Weights of a small GPT-style language model, trained from scratch on English Wikipedia.
Size: 16 layers, width 512, 4 heads of 128, MLP 1344 GeGLU, 67.7M parameters.
Architecture: learned and rotary positions, normalized queries and keys.
MLP neurons of a small language model. Each row is named by its layer, matrix (gate and up: input weights) and neuron, and shows model dimensions 368-495. Each number is 128 + 32 x the weight over its row's rms, rounded and kept within 0 to 255. A neuron's up and down rows have the sign that makes its largest values positive.
Before each neuron's rows, "fires in" lists the words (lower case) most often at its 100 highest values on Wikipedia text that the model never trained on. A number after a token or word is its count.

fires in: "work" 19, "have" 10, "released" 9, "has" 6, "followed" 6
L5.gate582 [ 99  79 115  64 119 136  99 184 147 160 126 209  94 100  83  99 133 197 135 158 107 147 175 162 129 128 125 150 108 119 143 133 151 142 102  81 104 146 136 145 125 129 130  97  78 171 117  91 113  91 129 125 119 122 114 167 144 122  77 145 149 150  96 209 138 109 131 163 101  74 164  62 113 116 117  93  70 155 123 131 161 170 139 174 134 134 100 183  69 160 179 157 144 155  46 153 136 104  86 136 122 142 147 116 114 100 167 142 134 183 106 162 134 161 122 183  66 166 108 241  79 122 129 145 102 156 187 126]
L5.up582 [131 117 167 138 145 150 134 158 124 141 115 189 139 141 150 135 100 120  85  98  89 140 139 196 190 144 120  78  65  81 148  86 148 141  88  76 132 122 138 146  95  63 123  87  84 113  80 120 135 107 135 122 127 137 172 161 126  62 169 152 139  94  99 195 119  92 122 162 169 137 152  98 160 128  78  72 131 140 128 135 157 179 173 209 106 169  83 199 122 159 139 173 108 107 114 117 119  93 125  89 194 120 152 109  97  32 132 130  94 157  89 152 120 143 124 153  83 199 105 182  88 134 112 194 135 142 147 127]

fires in: "with" 50, "on" 14, "from" 13
L3.gate249 [161 141  73  95 124  69 124 185 120 131 131 158 118 139 108 102 126 107 181  95 137 104  82 103 152 140  83  90  95 150 157 130 197 116 101 188  65 113 128 152 105 143 143 134 159 127 137 124 145 140  78 169 132 123 138 121 165 139 129 101 132 178 110 168 159 140 148  91 180  54  55 131 133 152 163 118 101 162 201  60 112 100  99 127 135 154 131 120 158 117 170 105 125 116 110 115 162  85 193 157 137 114 137 141 135 140 231  85  78 150  98 131 123 120 143 166 129 138 134  81 137 142 118 137 105 133 108 173]
L3.up249 [125 112 159 157 146 106 138  68 104 141 124 118 132 128 117  88  81 193 160 124  92 119 171 135 104  84 115 161 181 191 113 131 230 162 143 113 115 152 164 126 117 155 133 104 117 130 138  85 109 129 143  84 152 132 125  85  91 110  94  83 110 141 136  89  98  91 133 112  80  65 104 153 108 127 205 102 117  89  78 129 108 130 164 132 128 132 140 142 158 119  75 173 142 110 120 132 135 119 122 113 104 185 145 127  79 141 121 108 186 164 146 153 135 125  79  93  51 126  77 122 146 112 207  97 187 117 173  77]

fires in: "at" 25, "from" 13, "on" 8, "of" 8, "attended" 7, "by" 7
L10.gate457 [127 101 100  93 127 128 163 176 140 153 165 147 175 145 126 156 145 135  93 118 137 128 108 147 135 137 121  41 101 166 103 123 102 121 148 140 174  78 169  79 125 115 110 138 139  86 185  98  99  62 128 138 109 103 185 114 141  76  80 115 153 121 106 126  79 167  99 128 108 184  94  52 130 149 126 165 105 141 117 133 151 100 132 140  92 173 111 139 144 109 141 179 162  85 139 179 139 159 141 135 125 141  75 139 178 120  81  91 100  95 136 151 124 141 164 201 135 127 172 153  69  77  95 119 138 143 125 139]
L10.up457 [138 164 105 144 113 131 152  82 153 104 137 120 105 143 164 128  97 154 159 168  83 179 145 127 131  81 174 118  82 110 197 165 164 130 152 194 101  78 168 148  89 146 121 189 162 103 156 143 100 140 124 194 103 142 133 146 111 132 124 152 132 116 184 129 143 171  65 134  87  86 125 106 140  64 133 207 150 132 176 109 121 139  99 145  64 181 128  84 153 120  94 184  86 126 108 184  77 120 177 164  86 108 101 124 106 146  88 158  78  97 133 165 117 157 110 137 133 159 145 137 108 114 114 100 121 112 101  46]

fires in: "took" 26, "take" 13, "takes" 9, "taken" 6, "attacks" 6, "taking" 5
L3.gate798 [177 107 181 121 127 181  98 154 144 138 113 120  73 171  93  50 143  83 162 108 109  71  97 103 127 119 128 107 102 114 168 122 159  73  87 162 114 135 137 149 138  75 135 110 111 104 102 143  88 129 140 118  69 122 151 158 115 135 108  70 162 133 142 127 103 144 150 127 132 135 125 143 103 165 113 154  81 152 105 132 164 148 160 185  99 140 110 139 111 118 120  86 125 146 158  82 126 108 149 130 161  46 159 153  15 153 129 100 113 161  51 123 126 141 119 101 114 162 151 111 135 152  64  81 137 176 145 134]
L3.up798 [151 115 105 171 109 138 145 168 133  82 162 139 106 134  96  79 153  96 154 127 126 163 142  74 196 162 107 149 117 119 159 103 152 185  43 135 113 100 146 188 107 146  67 127 137 135 128 115 139 157  62 140 201  68 126 157 116 132 233 158 146 148  65 107 128  88 127 111  88  76 169  85  94 115 121 163 128 205 132  92 156 105  98 117 129 120  59  81 130  68 142 125 105 140 131  98 105 154 123 163 118 146 117 186 143 144 160 131 125 120 162 138  74 104 121  72 131 188 167  69 171 152 128 190 114  97 146 100]

fires in: "of" 54, "that" 5
L10.gate40 [150 121 132 189 133 135 118 129 101 179  97 153 153 118 181 131  84  66 128 151 120 153 141 114 143  97 178 128 167 188 139 138 173 113 186 115  96 143 181 139 119 106 173 124 130 128 172  81  79  63 153 166  75 131 137 148 113 106 141  84  93 122 116  98 179 102  86 124  94  87 126 116 171 140  65  78 116 102 160 112 176 198 162 145 121 142 161  87 111 101 197 159 145 109 139  90 205 175  98 180 141 117 149 129  81 178 138 102 153 119 182 206  96 126 140 172  61 155 180 133 164 128 101 133 136 145 171 107]
L10.up40 [ 88 117 115 108 103 158 101 128 113 136 132 158 150 168 126  84 122 152 163 182 141 164 154 138 147 121 102  58 119 160 168  48 116  90 185 162 120 192 187 107 124  97 175 142 158 150 147 113 183 122 121 158 169 113  66  97 121 198 130 147 130 104 115 160 202 128 206 147 143 155  59 118 123 192 144  92 111 128 126 112  97 140 106 143 126  89 100  60 156 110 118 123 102 168 143  63 163 189  90 184 129 145 145 183 180 130 157 150 110  95  49 143 174 167 105 114  66 117 184 114  88 121 134 118  93 163  66  33]

fires in: "at" 40, "to" 25, "in" 4, "diary" 4
L10.gate560 [171 157  65 119 136 102 127 123 129 137 128 131 118 152 124 152  86 104 125 196 156 123 109  98 162  84 175  78 124 106 130 110  90 167 148 161  86 149 127 129 161  92 129 142 110  96 136 123 148  35 113 178 151 113 102 156 119  99  96 146 137 144  72 146  30  95  46 133 101 111 119 145 214  76  77 113 133 165  74 159 105 172 117 168 134 144  97 140 155 130  80 130  87 101 107 111 128 156 171  86  98 112 149 111 123 180 149 201 114 125 132 123  76 154 122 150 155  80  68 147 164  67 101  95 153 151 123 131]
L10.up560 [169  74 106 182 224 184 191 111 189 177 111 139 164 108 103 129  62 143 119  90  79  44 147 115 112 104 182 152 141 101 109 169 133 141 174 163 123  74 113 118  89  78 179 130 169 111 161 164 115 168  84 104  96 174 146 120 147 129 126 158 162  72 111  92 112  81 101 157  85 126 138  85 138 101 100 153 127  74 153 176 120 139  83  94 132  99 147  92 187 184 135  71  58 154 149 177 124 115 132 147 112 138 146 117  87 175 126 145  89 129 184 141 117 129 171  70 125 160  76 139 138  89 113 144 151  92 143 144]

fires in: "who" 23, "and" 13, "caesar" 7, "n" 7, "of" 5
L9.gate32 [175 167  88 148 118 114 119 101 166 164 177 109 104 196 114 128 173 124  22 146 213  88 154 138 166 137 157  61 116 192  43 104 137 110 105 180 128 142 118 164 156 101 193 179 106 126 153 117 124 160  81 127 147 133 106 115 102  88 129 112 102 169 119  97 146 130 125  94  72 107 139 141 129 133 106 151 175 139 171 132 127 119 130 105 175 164 142  69 165 131 185 102 132 112 111  92 154 101 106 166 107 158  85 183 169 140 120 108 103 128  83 165 122 174  96 112 114  77  68 162 121 130 133 129 180 106 167 159]
L9.up32 [107 124  93  24 100 104 125 135 100 127 131  47 143 101 101 137 116 134 111 161 108 100 143  91 157 104 167  96  92  62  80 109 121 149 185 167 162 111 114 156 113  99 115 149 159 105  92  77 118 120 125 138 130 148 141 136 168 125 128 131 150 128 114 110 137 164 131 156 156 176 200 115 115 126 109 132 137 126 164 143 115  94 147 135 144 111  98 103 225 149 169 100  93 105 130  92 116  96 106 138 140 137  93 146  95 112  52  77 174 106 172  61 111 154 140 129 123  76 136 169  97  66 160 137 180 159 119  99]

fires in: "has" 29, "have" 19, "also" 5
L12.gate950 [ 98 128 130 114 186 145 159 112 135  75 129 146  54 168  75 139 177  59  77 123 127 125 121 149  82 104 154 138 101 177 146 211  93 159 138 169  81 158  75 141 115 161 167  96 127 150 151 201 136  99  77 154 125 137 129 116 118 175 176 147 128 146 115 115 133 116 138 139 128  72 168 193 148 176 144 144 170  77 144 136 104 148 139 171 105 171  87  93 109 166 137  93 117 127 126  71 148  96 105 173  70 155  90 170 128 174 166 135  95 113 159 140 118 118 161 135 120  96  95 221 127 144 140 106 144 190 143 164]
L12.up950 [113 190 104 159 146 106 139 123 133 121 153 144 111  47 185 133 161  96 159 120 119 139 200 156 183 123 129 165 106 135 107  78 129 163 174 133 138 154 135 172  85 133 131 117 128 183 139 111 179 119  93 120 125 100 139 180 127 127 110  85 114 162  90  95 138 160 115  93 148  90 125  87 187 159 130 129 142 138 162 106 110 166 138 108 152 137 113 127 144 170 122 132 159 127 194  98 101  96 142  63 144 150  76 107  90  80 136 157 136 131 148 162 168 124 140  85 137 120 137 158 156 146 125 123 122 153  69 121]

fires in: "he" 60, "men" 5, "she" 5, "was" 5
L9.gate1039 [150 112 114  97 150 139 137 194  98 118 115 131 132 153 135 139 102  54 147 145 115 132 140 110 123  87 188 155 104 170 120 109 166 206 159 126 132 113 146 113 168 186  79 128 105 128 118  75 104  92 162 130 139 112 139 182  75 123 115 106 156 100 202 143 176 149 115 105 145 175  75  63 124 138  97 109 110 146 147  64 133 127 131 225 192 179 113 128 109 171 115 114 119  74 175  94 148 131 181 136 118  85 148  69 140 146  92 133 193 195 113 139  99  95 102 138 128  79 147 110  84 145  83 120 105 103  84 137]
L9.up1039 [136  96 127 134 159 175 158  72 162  99 115 122  99 156  95 167 131 117 129  79 115 125 141 129 186 165 165  91 183 148 135 116 138 175  85  79 128 168 164 134 129 189 116 149  67 154 146 128 146 112 151 167  84 143 101  99 124 140 153  82 169 125 152 166  78  76 119  75  96  85  88 135 138 154  70 142  74 144 150 118 134 133 130 171 180 145 126  21  83 162 109  96  91 131 139 160 188 114 139  28 133 132 173 113  73 102 138 112 178 121 123 128 144 122 134 156 116 149 149 156 121  97  69 106 122 141 123 121]

fires in: "has" 24, "have" 23, "had" 5
L9.gate913 [143  83  68  78 103 127 145 170 172 187 130 139 133  82  99 166 164 137 101 171  96 159 126 144 150  88 125  94 137 134  52 140 157 117 141  99 159 100 123 163 118 154 151 118 110 156 162 162 114 131  45 130 152 136 125  68 104 148 118 134  91 140  91 127  51 128 156 172 108  94 138 123 122  89 147  64 167 124 104 114 105 196 104 198 180 148 178 112 143 134 133 130 144 105 111 147 146 105 136 139  96 159 123 148 108 150 148 130 148 125 169 160 116  81 128  86  55 149 134 130 159 159  97 114 130 192 164 165]
L9.up913 [ 81 153 135 162 150 128 157 158  89 117  84 150  98  89 151  87 126  75 157 155  63  97 176  90 139 162 115 178 105 104 102 145 105 125 151  90 101 127 136 114 135  70  79 121 133 157 121 196 211  92  90 174 134 138 155  91 164 120 153 147 165 169  57 112 129 162 132 102 108 128 132 109 163 147  96 115 110 101 188 161 124 100 119 155 100 197  83 157 111 155 115 126 163  84 118 146 149 133 114 118 104 149 142 155 145 106 103 184 170 102 127  91 122 152 179 145 178 120  83 117 154 158 170  94 158 102 131 147]

fires in: "during" 29, "day" 13, "daily" 11, "hours" 8, "annual" 5, "news" 4
L3.gate1074 [ 84 135 131  84 122 118 156  92 145  85 168  63 151 104 120 125 153  96 148 183  72 179 159 134 151 103  99  72 157 170  82 117 152  97 160 166 138  66 132 106 146 177 119 152  96  91  62 125 108 163 162 142 118  88 138  78 104 107 100 102 147 127  77 104 115 115  96  98 132  47 182  70 161 118 137 151 168 158  79 103 139 151 120 112 102 156 143 128 170 120  55 195 172 168 148 109 142 151  52 107  71 163  61 169 126 127 123 113 140 180 131 122  70 124 117 119 143 106 139 152  75 116 152 134  61  87 153 147]
L3.up1074 [110 107 175 133 114 102 134 101 176 108 138  61 110 132 145 100 126 105 172 157  86 169 157  84  83  94  71  82 115 221 132 129 196 162 156 167 150  51 145 130 157 157 113 102 161 102 105 125 155 184 142 102 163 118 116 109 141 136 117 193 112 178 149  95 141 169 112 109 121 122 157 122 154  93 195 115 108 128  86 178 137 190 139  80 100 122 134 127 134 170  54 166 137 180 138 170 146 171 133 101 114 148  66 134 114 185 164 134 162 199  78 131  99 122 138  96 105 148 128 114 109  97 104 156  83 143 140 129]

fires in: "of" 22, "that" 11, "as" 11, "from" 8, "called" 6, "and" 6
L10.gate468 [103 155  92 124  94 147 112  69 141 165 143 188 151  95 114 136 161 143 103 118 233 158 115 133 109 158 153  77 100 151  90 122  88  80 119 131 125 213 142  83 123 134 157 182  86  99 134 139 159 121 145 118 141 155  83 116 120 138  65 139 148  94 124 125  71 137  85 163 149  64 111  88 132  98 148 122  96 104 118 112 163 193 157 140  89 139 132  85 192 109 100 152 100 206 158 125 154 195 170 157 107  75 114 153  96 106 125 123 155  90 191 177 116 135 122 198 115  63  92 164 101  88 117 124 190 200 177 123]
L10.up468 [106 119 138 118 146 133 119 168 124 145 183  93 101  98  88 121 120 170 136 116 144 151 104 106 123 131 101 135 144 159 116 112 100 106 131 173 119 112  94 140  92 137  85 170  71 154 107 107 145  86 116 129 109 164  78  87  58 105 139 132  89 165 154 183 160 135 130  93 134  81 125  56 120  78  90 151 106 138 145 129 128 120  99 143  76 136 122 140 225 147  86 177 160 122 124  96 109 143 162 120  99 111  87  96 162  78  92 114 148  50 112  58 194  52 114 188 122 153 142 143 130 104  85 171 150 110 151 120]

fires in: "to" 10, "de" 10, "hms" 9, "with" 9, "toward" 8, "mi" 7
L3.gate41 [106 155 113 117 108 123 111  81 113 150 169 104 142 129 137 117 208 123 149 146 144  99 100 146 149 138 191 139  53 171 150 103 145 147 155 118  67 127 121 108 227 150  67 134 163 104 157 126 184 119 174 182  87 148 119 137 152 115  99 127 111 152 125 108 100 138 165 162 149 153 144 131 102 133 159  92 162 134 120 179 164 139 116 124 120 126 127 111 199 140 160 156  73 119 146  83 161  83 100 114 134  62 156 189  65  33 145 163 112 145 113 152 150 128 133 171 132  78  89 143 115 113 111 151 143 172 172 168]
L3.up41 [116 131 133  86 104 133 112 157 160 167 161 149  72 124 151  94  98 109 169 105 119 144 145 128 141 127 192  83  73 213 140 153 115 147 159 163 100  93  97  79 185 175  79 139 139 127 157 105 147 159 155 115 120  92 165 104 133 130 149 118 111 108 147 185 102 128 180 151 123  86 137 128 153 105 123 111  81 107 119 109 166 160 110 156 124 125  48 111 163 164 118 134 122 192 185 113 176  75 123 148  91  83 191 139 151 150 119 131 169 133 175 100 129 126 126 184  92  44 105 127 100 180 146 145 132 161  95 139]

fires in: "he" 49, "and" 35, "she" 6
L9.gate1011 [ 96 141 137 153  94 144 164 139 116 103 143 128  97 120  95 144  55 153 155 114 140 109 103 127 130 126 157 137 149  69  98 206 133 193 125 131 134 152 143  72 169 196 140 145 118 108 127 102 108 133  98 118 157 122  99 141  87 173 125 138 137 130 133 103 144 118 122 136 147 127 135 131 114 123  95  73 105 133 160  82 147  79 149 162 182 100 187  91 169 166 139 177  90  83 124  92 214 163 139 111 141 174 168 121 102 170 153 176 151 138 153 112  87 124 117 185 111  60 142 134 132 150 121 142 127 148 131 158]
L9.up1011 [ 91 113 130 114 136 129  90 114  40 149  94 164 158 156  93 126 160 115 109 186 210 126 156 118  87 121 146 136 161 114 118 160 132 113 147 108 109 160  94 106 186 141 143 104 144 115 156 164 134 148 146 127 108 171 143 104 149 228 105  44 149 179 153 208 178 144  98 112 116  96 154 148 157 175 120  52 143  91  74 138 213 181 157 119 136 106 147 119 150 148  98 134 132  98 127  96 150 116 127 155 132 102 139 145 131 213  60 110 148 113 153 127  76 134 124 194 117  91 167 131  84 147 130 132 153 160 112  97]

fires in: "that" 23, "with" 20, "who" 8, "which" 6, "has" 5, "known" 4
L9.gate952 [125 123 118 103 121 161 129 152 110 114 147 122 128 149  98  99  97 144 158 162  97  98  91  68 116 120 113 164  71 153 184 118 121 108  78  79  71 112 114 178 113 171  87  95 127 174 111 155  99 136  91 157  65 113 104 169 110  94 164 104 140 116 154  76 127 149 146 125 109  40 175 135  73 143 126  79 161 128 136 113 121 120 128 177 139  79  52 104 119 126 130 130  89 134  95 125 197  81 137 153 104  54 137 110 114 126 101  96 178  81 117 121 150 153 112 130 151 106 138 146 130 122 100 121 139 187 194 157]
L9.up952 [185 101 141 128  95 112 126 171 134 139  93 150 102 120 102 129 122 123 117  65 110 146 123 129 129 115 136 122 137 151 206 110 108 199 155  99 145 123 122 125 130  95  79 142 168 188 117 122 147 121 156 133 122 114  76 123 195 106 143 122 125 135 139 153 133 136 131 142  55 119 167 103 123 149 126  94 186  72 145 130 168 117 129 135 174 115 158 191  93 125 138  92 187 122 124 142 142 149 100  62 112 126 165  89 116 118 255  79 175 132 108 132 101 113 119  80 115  90 116 121 107 134 168 148  94  51 182  93]

fires in: "and" 35, "in" 27, "by" 10, "to" 9, "at" 5
L9.gate253 [ 93  98 124 132  85 134 146  95 174 186 153 148 166  70  88 203 108 145 140 190  88  85  90 203 115  87 129 123 144 102 152  69 104 139 159 122  79 186 125  95 147 153 143 155 157  98 120  84 106  84  83 140  99 125 157 163 129 121 149 121 151 190 115  93 197 146 127 141  97 108 184  88 118  97  93 123 137 159 121 179 159 132 162 134 102 122 107  89 211 108 125  75 114  35 134 148 111  98 140 135 108 108 152  93  97 170 158 135 117  73 131  97  99 113 102 114 112 130 110 148 139 142 128 130  49 164 176 159]
L9.up253 [164 161 122  80  67 120  80 128 147 125  88 104 168 124 128 141 109 156  63 154 164 164 157 151 104 125 175 114  99 115  99 122 131 129 167 143 124 133  90  91 179 128 155  91 124 103 171 123 116 138 102 125 110 139 130 149 101 176 117 189 159 182  99 144 119  92 121 181 170 130 125  82 120 141 131 125 144  95 127 141 139 127 150 118 152  83 129 106 163  89  98 128 115 163 148 160 131 160 127 138 144 126 126  98 116 128 147 106 182 150 154  73 121 128  82 116 109 125  94 144  90  73 116 168 140 128 178 120]

fires in: "times" 12, "voice" 10, "sound" 9, "air" 9, "light" 8, "visual" 5
L3.gate1317 [202  77 112 117 110  82  92 163  76 133 105  84  74 137 120 113 127 111 160 134 129 137  87 131 115 122 158 146 130 117 137  99 150 132 127 163 115 172 149 168 175 118 126 144 109 119 154  84  41 121 137 127  91 108 160 159 170 128  99 150 106  93 122 114 163 117 100 128 157 126 110 180 126 121  66 118 139 101 190 125  86 110  69 204  94 102 116  93 173 126 134 194 110 125 131 112 165 130 121 167 110  97 137 110 135 130 116 126 112 142 117 133 132 172 148 131 138 175  42 142 122 114 130  93 126 175 115 197]
L3.up1317 [ 47 104 161 195 134  85 166 107 183 103  82  71 147 136 132 142 133 143 143  98  93  84 175 150 169 114 117  80 182 162 172 126 189 157 116 107 146 186 136 152  53  51 131 126 135 102 167  76 111 153 147 154  52 126 189 130 147 108 160 129 172  81  93 104 181 203 125  70 129 112 165  81 167  77  67 105 100 131 157 123 165 125 115 128 131 123 186 143  65 110 134 125 129 152 147 122 102 140 166 189 165 151 128  98 141 108 185  69 115 104 110  73 158 159 155 150 101  86 107 162  95 142 142  84 106 151 156 132]

fires in: "of" 46, "includes" 5, "into" 4, "covers" 4, "genus" 4
L3.gate942 [142 101  54  31 121 121 158 110 133 120 147 121 130 128  45 117 183 130 125 164 117 136 184 137 118 131 137 102 110 159 105 101 128  86 170 150  97 128 141 143 129 114 142 168  97 187 137 139 112 129 114 163  73 139  84 156 137  94 111 103 147 182 121 117  96 145 147  85 147 133 104  94 121 162 220 184  99 126 102 148  96 150 106 162 133  70 166 118  93 141 211 178  91 140 141 115 156  77 158 197  96 117 154 130 121 161 184 154 154 139 120 162 112 166 166 160  98 144 130 152 163 110  92 187 181 117 107 100]
L3.up942 [116 178 136 137 137 110 116 163 155 167 134 111 126  73 104  92 185 107 138 114 129  81 167 131 112 154 129 167 134  80 157  88 131 132 116 179  96 130 125 130 108  76 110 120 134 130 159 179 139 116 112 148 151  96 108 130 114  64 169 151 219 127 144  98 155 145 173 127 134 114 131 149 111 222 135 181 118 126 106 103  99 135 187 101 145  70 165 137 118 157 168 163 122  69 133 163 115 120 113 168 159  97 183 153 139 144 185 138 177 112  97 121 123 135 157 138 105 161 139 118 163 135  78 143 162  88  47 156]

fires in: "that" 21, "which" 10, "they" 8, "it" 7, "and" 5, "he" 4
L9.gate1134 [147 134 155 108 114  72 111 215  88 173 151 185 128 109 109 135 134 119 111 155 167 135 129 108  72 108 153 168 144 174  88 101 105 113 186 122 116  58 163 127  62 183 114 114  99 149 164 104 148  89 119 109  91 183 166 142 143 166  93  95 142 167 117 148 166 115 125 158 111  88 115 121  97 122 125  61 159 109 120 103 165 125 177 141 212 189 177  86 113 189 197 121  81 133  83 121 193  84  57 187 125  98 132 125 142  97 112 150 115 118 124  93 137  13 137 173 112 135 117  83 125 118  86  75 166 167 157  84]
L9.up1134 [133  92  65 144 133  78 150 187 127 157 121 141 141 119  95 107 124 140 113 150 119 104 136 113 165 132 127 118 171 113  82  38 110 123 133 212 101 180 187 161  87 148 127 142 142 125 157 170 195  68 133 142 107 117 158 170 142 144 108 132 160 149 106 136 165 103 112 144 124 118  71 130 131  35 126 120  98 101 120  24 134 167 172 107 112 155 101  76 140 153 126  54 212 149 145 101 134 139  90 128  55 157 137 125 124  99 161 109  78 117 107 123 143  86  91 189  88 128 105 184 129 139  38 114 157 107 171 101]

fires in: "had" 43, "has" 34, "after" 8, "have" 7, "having" 4
L12.gate916 [171 128 115 141  77 109 160 141 154 111 163 115 156  71 144 143 165 130  95 126 136 130 157 127 141 145 154 157 101 135 174 162  86 111 165 111  92  99 156 127 193 131  99 134 140 106 145  92 103 108 120 106 138 156 111 146 132 161 111 172  86 148  94 178 135 105  73 148 149 160 156  68  75 180 165 132  91 158  92 133 140 107 179 106 178 145 132 112 103 182 132 143  93 199 140 142 148 168  94 113 101 126 121 131  95 136 132 103 168 123 174 109  94 121  99 116 128 116 133 171 166 142 103  88 131 132 151 143]
L12.up916 [ 96 180 127 150 113 165 162 160 162 186 174  72  96  96  65 137 160 158 133  98 153 157 193 143 154 168 106 135  96 123 121 122 141  93 145  55  86 160 163 108 148  70  94 108 136 155 108 123 188  98  92 111 135 150 109 144 189  67 176 153 100  80  62 161 115 105  71  64 118 124 122  54 129 152 150 153 101 154 121 120 126 213 131 172 147 170 113 139  67 118 175 145 153 170  70 186 144  98 121 145 116 164 133 133  81 135 133  91 113  90 100 108 111  72 134 118 135 149 136 152 181 105 100 166  94 182  87 109]

fires in: "from" 21, "with" 9, "into" 9, "toward" 8, "type" 4, "species" 4
L5.gate1319 [144 203  71 101 100 117 199 155  50  94 127  77 135 145 115  69 155  71 161 140 162 130 160  65 120 188  96 104  49 125 127 104 157 107 116 161  89 153 142  99 193 161 142 112 149 145 176 120 113 135  93 182 139 129 122 120 132 128 135 131  77  84 140 184 110 138 152 137 164  34 155  60 114 104 162 119 137 162 159 153 113 158 119 161 143 168 128 153 144 139 138 124 107 120 125 148 133 129 190  92 115 129 122 122  82 108 112  89 123 100 139 147 116 118 115 130 180 162 118 118 139 151  83 142 159 126 172  88]
L5.up1319 [121 111 147 102  94 127 137  70 113 108 137 129  88 151 139 133 180  97  88 103 186 135 124 111 139  68 139 133 110 172  75 186 129 118  98 132 126 197 117 144 127 119  97 157 111  52 154 135 167 162 147  46 186  76 116 119  84  92 136 191 143 138 143 115 120 134 132  98 116 134 128  81 141 101 103  90 163 108  77 117 147 137 138 102 168  84 124  99 143 148 115 121 150 164 147  91 158 108  94 124  96 152 144 103 165 187 117 113  88 142 144 131  90 122 100 149 103 113 156 137 126 156 171 160 188  85 129 121]

fires in: "from" 32, "of" 20, "for" 17, "in" 12, "to" 9, "announced" 4
L3.gate732 [183 129  97  73  92 126  51 120 125 125 141  63 124  75 115 138 160 119 101 138 164 108 146 115 129 151 132  92 119 130 100 124 149  83 117 155 118 162 112 117 130 143 112 169 163 169 127 180 161 162 206 137 107 133 112 144 120 174  79 123 166 125 148 141 115 139 158 129  85 149 140 130 103 111 142 148 100 172  78 179 186 154  96 114 149 101 144 116 126 126 130 129 129 177 121 169 140 134 149  47 105 122 126 163  52 122  71 122 153  98 109 204 121 152  88 124 115  96 120 126 112 146  94 108  96 136 170 124]
L3.up732 [126 128 113 182 124 141 134 140 191 170 121  95 207  79 120 122 128  85 101  91 157 116 152 158 129 164 163  79 150 139 114 121 148 145 147 119 120 154 144 105  86  92 106 144 175 118 153 134  54 164 161 150 138 146  86 143 105 127 114 134 122  94 177  71 145 161  71 105  87 145 183 115 159 142 148 118 110 152 117 165 133 107  50 129 142  98 105 117  87 133 156 123 137 106  51 108 131 127 162 152 113 141 117  89 130 134 144 169 136 123  93 157 250 124  87 125  45 128 122 157 122  94 115 134 142 169 190 169]

fires in: "that" 60, "which" 18, "as" 17, "with" 4
L9.gate1107 [117 155  96 134 135 133 100 116 147 109 149 163  91 129 157 108 101  90 112 137 130 115 164 146 131 132 112 142  94  88 232 114 132 121 165 125  92  91 100  76 156 131 141 105 103 142 169 110 104 106 121 106 110 117 152 142  90 132 148 128 133 133  80 118 166 114 120 112 100  84 146 146 140 145 165  98 119 119 161 191 148 115  73 122 179 134 145 157 164 161  96 140 141 180 132  88 130  95 182 113 130 129 111 176 109 119 139  91 208 107 161 108  80 156 117 170 141 124 124 133 172  95 121 114 145 146 157 185]
L9.up1107 [133 182 183  93 102 123 117 123 135 116  54 149 127 121 174 164 165 126  99 111 135 143 116 128 161  97 122 105  94 144 145 101  94 135  70  82  83 106 121 184 114 100 106  96 163  83  78 150 104 100 176 159 114 127 163 112 115 128  89 149 102 103 138 143 105 129  69 134 130 116 150 127 162 178  83 103 204 110 140 139 146 142 136 142 183  84 188 159 125  96 139 105 125  95 140 202  68 116 171 128 177  83 139 101 202 101 126 126 122 111 118  59 108  75 170 141  88 132  59 105 134 162 122 126 177 171 160 154]

fires in: "day" 13, "night" 12, "hours" 8, "week" 7, "days" 7, "daily" 6
L5.gate1197 [123 154 100 149 144 130 134  89  98 171 113 145 136 134  90 125 156 158 160 142  97 133 120  94 210 106 112  88 176  90 114 204 133 177  89 191 101 113 118 163 143 210 158 120 101  57  54 146 163 161 164 157 150 132 131  93 124  70 130 110  46 177 119  91 141 161 100 125 119 153 152 111  68  97 140 115 100 151 157 129 155 116  96  92 158 160 145  92 112 172 159 109 142 161 196 162 163 153 139 112 101 145  80 175 102 100 129  99 103 107 176 114 135 171 149 139 130  67 162 121 124 102 109 127 134 142  91 183]
L5.up1197 [143 141 168 133 145 163 110  79 109 104 116 114 127 139 120 206 136 147 169 139  88 153 165 103  81 125  91 154 143 114 156 112 108 138  80 141 154 100 141 162 182 128  55 156 149 127  23 154 122 101 176 124 161  92 136 114 131 122 123 101 147 128  96 115 158 142 154 135 143  94 154 153 112 119 135 117  96 132 116 197 171 151 146 158 104 151 104  79 178  84 118 156  73 151 151 130 172 103  86 121 103 177 112 135 160 110 159 129 129 179  99  95 156 142  93 165 202 143  92  97  78 126 104 136  59  85 144 116]

fires in: "of" 18, "in" 16, "to" 15, "by" 13, "on" 8
L9.gate645 [127  94 108 106 141  92  64 108 117 116 162 183 158  98 144 167 171 103 146 134 213 160 128 214 192 142 117 120 200 110 160 135 137 168 164 104 121  97 109 170 133 138 150 104  79 102 117 114 115 116  95 131 110  96 145 190  90 207 157  98 178 141 119  81 154 127  92  98 144 108 116 125 154 126 162 145 135 113 199 125 155  89  99 112 143 153 183  75  98 143 104 154  96 112  85 123 159 179 143 115 100 108 121 153 163 150 119 132 120 112 193 142 148  81 119 102  92 139 102  71  84  67 164 107  56 179 113 135]
L9.up645 [ 41 139 101 127 149  55 120 114 184 137 137 130 143 133 118  74  64 124 111  97 148 154 177 153  75 148 110  84 176  97  99 131 162 110  91 134 112 146 191  70 118 109 124 112 109 138 150  77 127 188  87 160 140 139 133 135 127 196 100 118  43  95 108 175 154 140 176 107 142 172 179 115 171 143 166 139  79 107 148  82 177 143 125 169 112 142 148 132 148  96 115 172 122 197 169  68 135 109 111 155  85 111 126 129  66 167 119 142 106 101  68 190  48 212 111 152  62 114 205 100 145 109 117 142 120 123 142 119]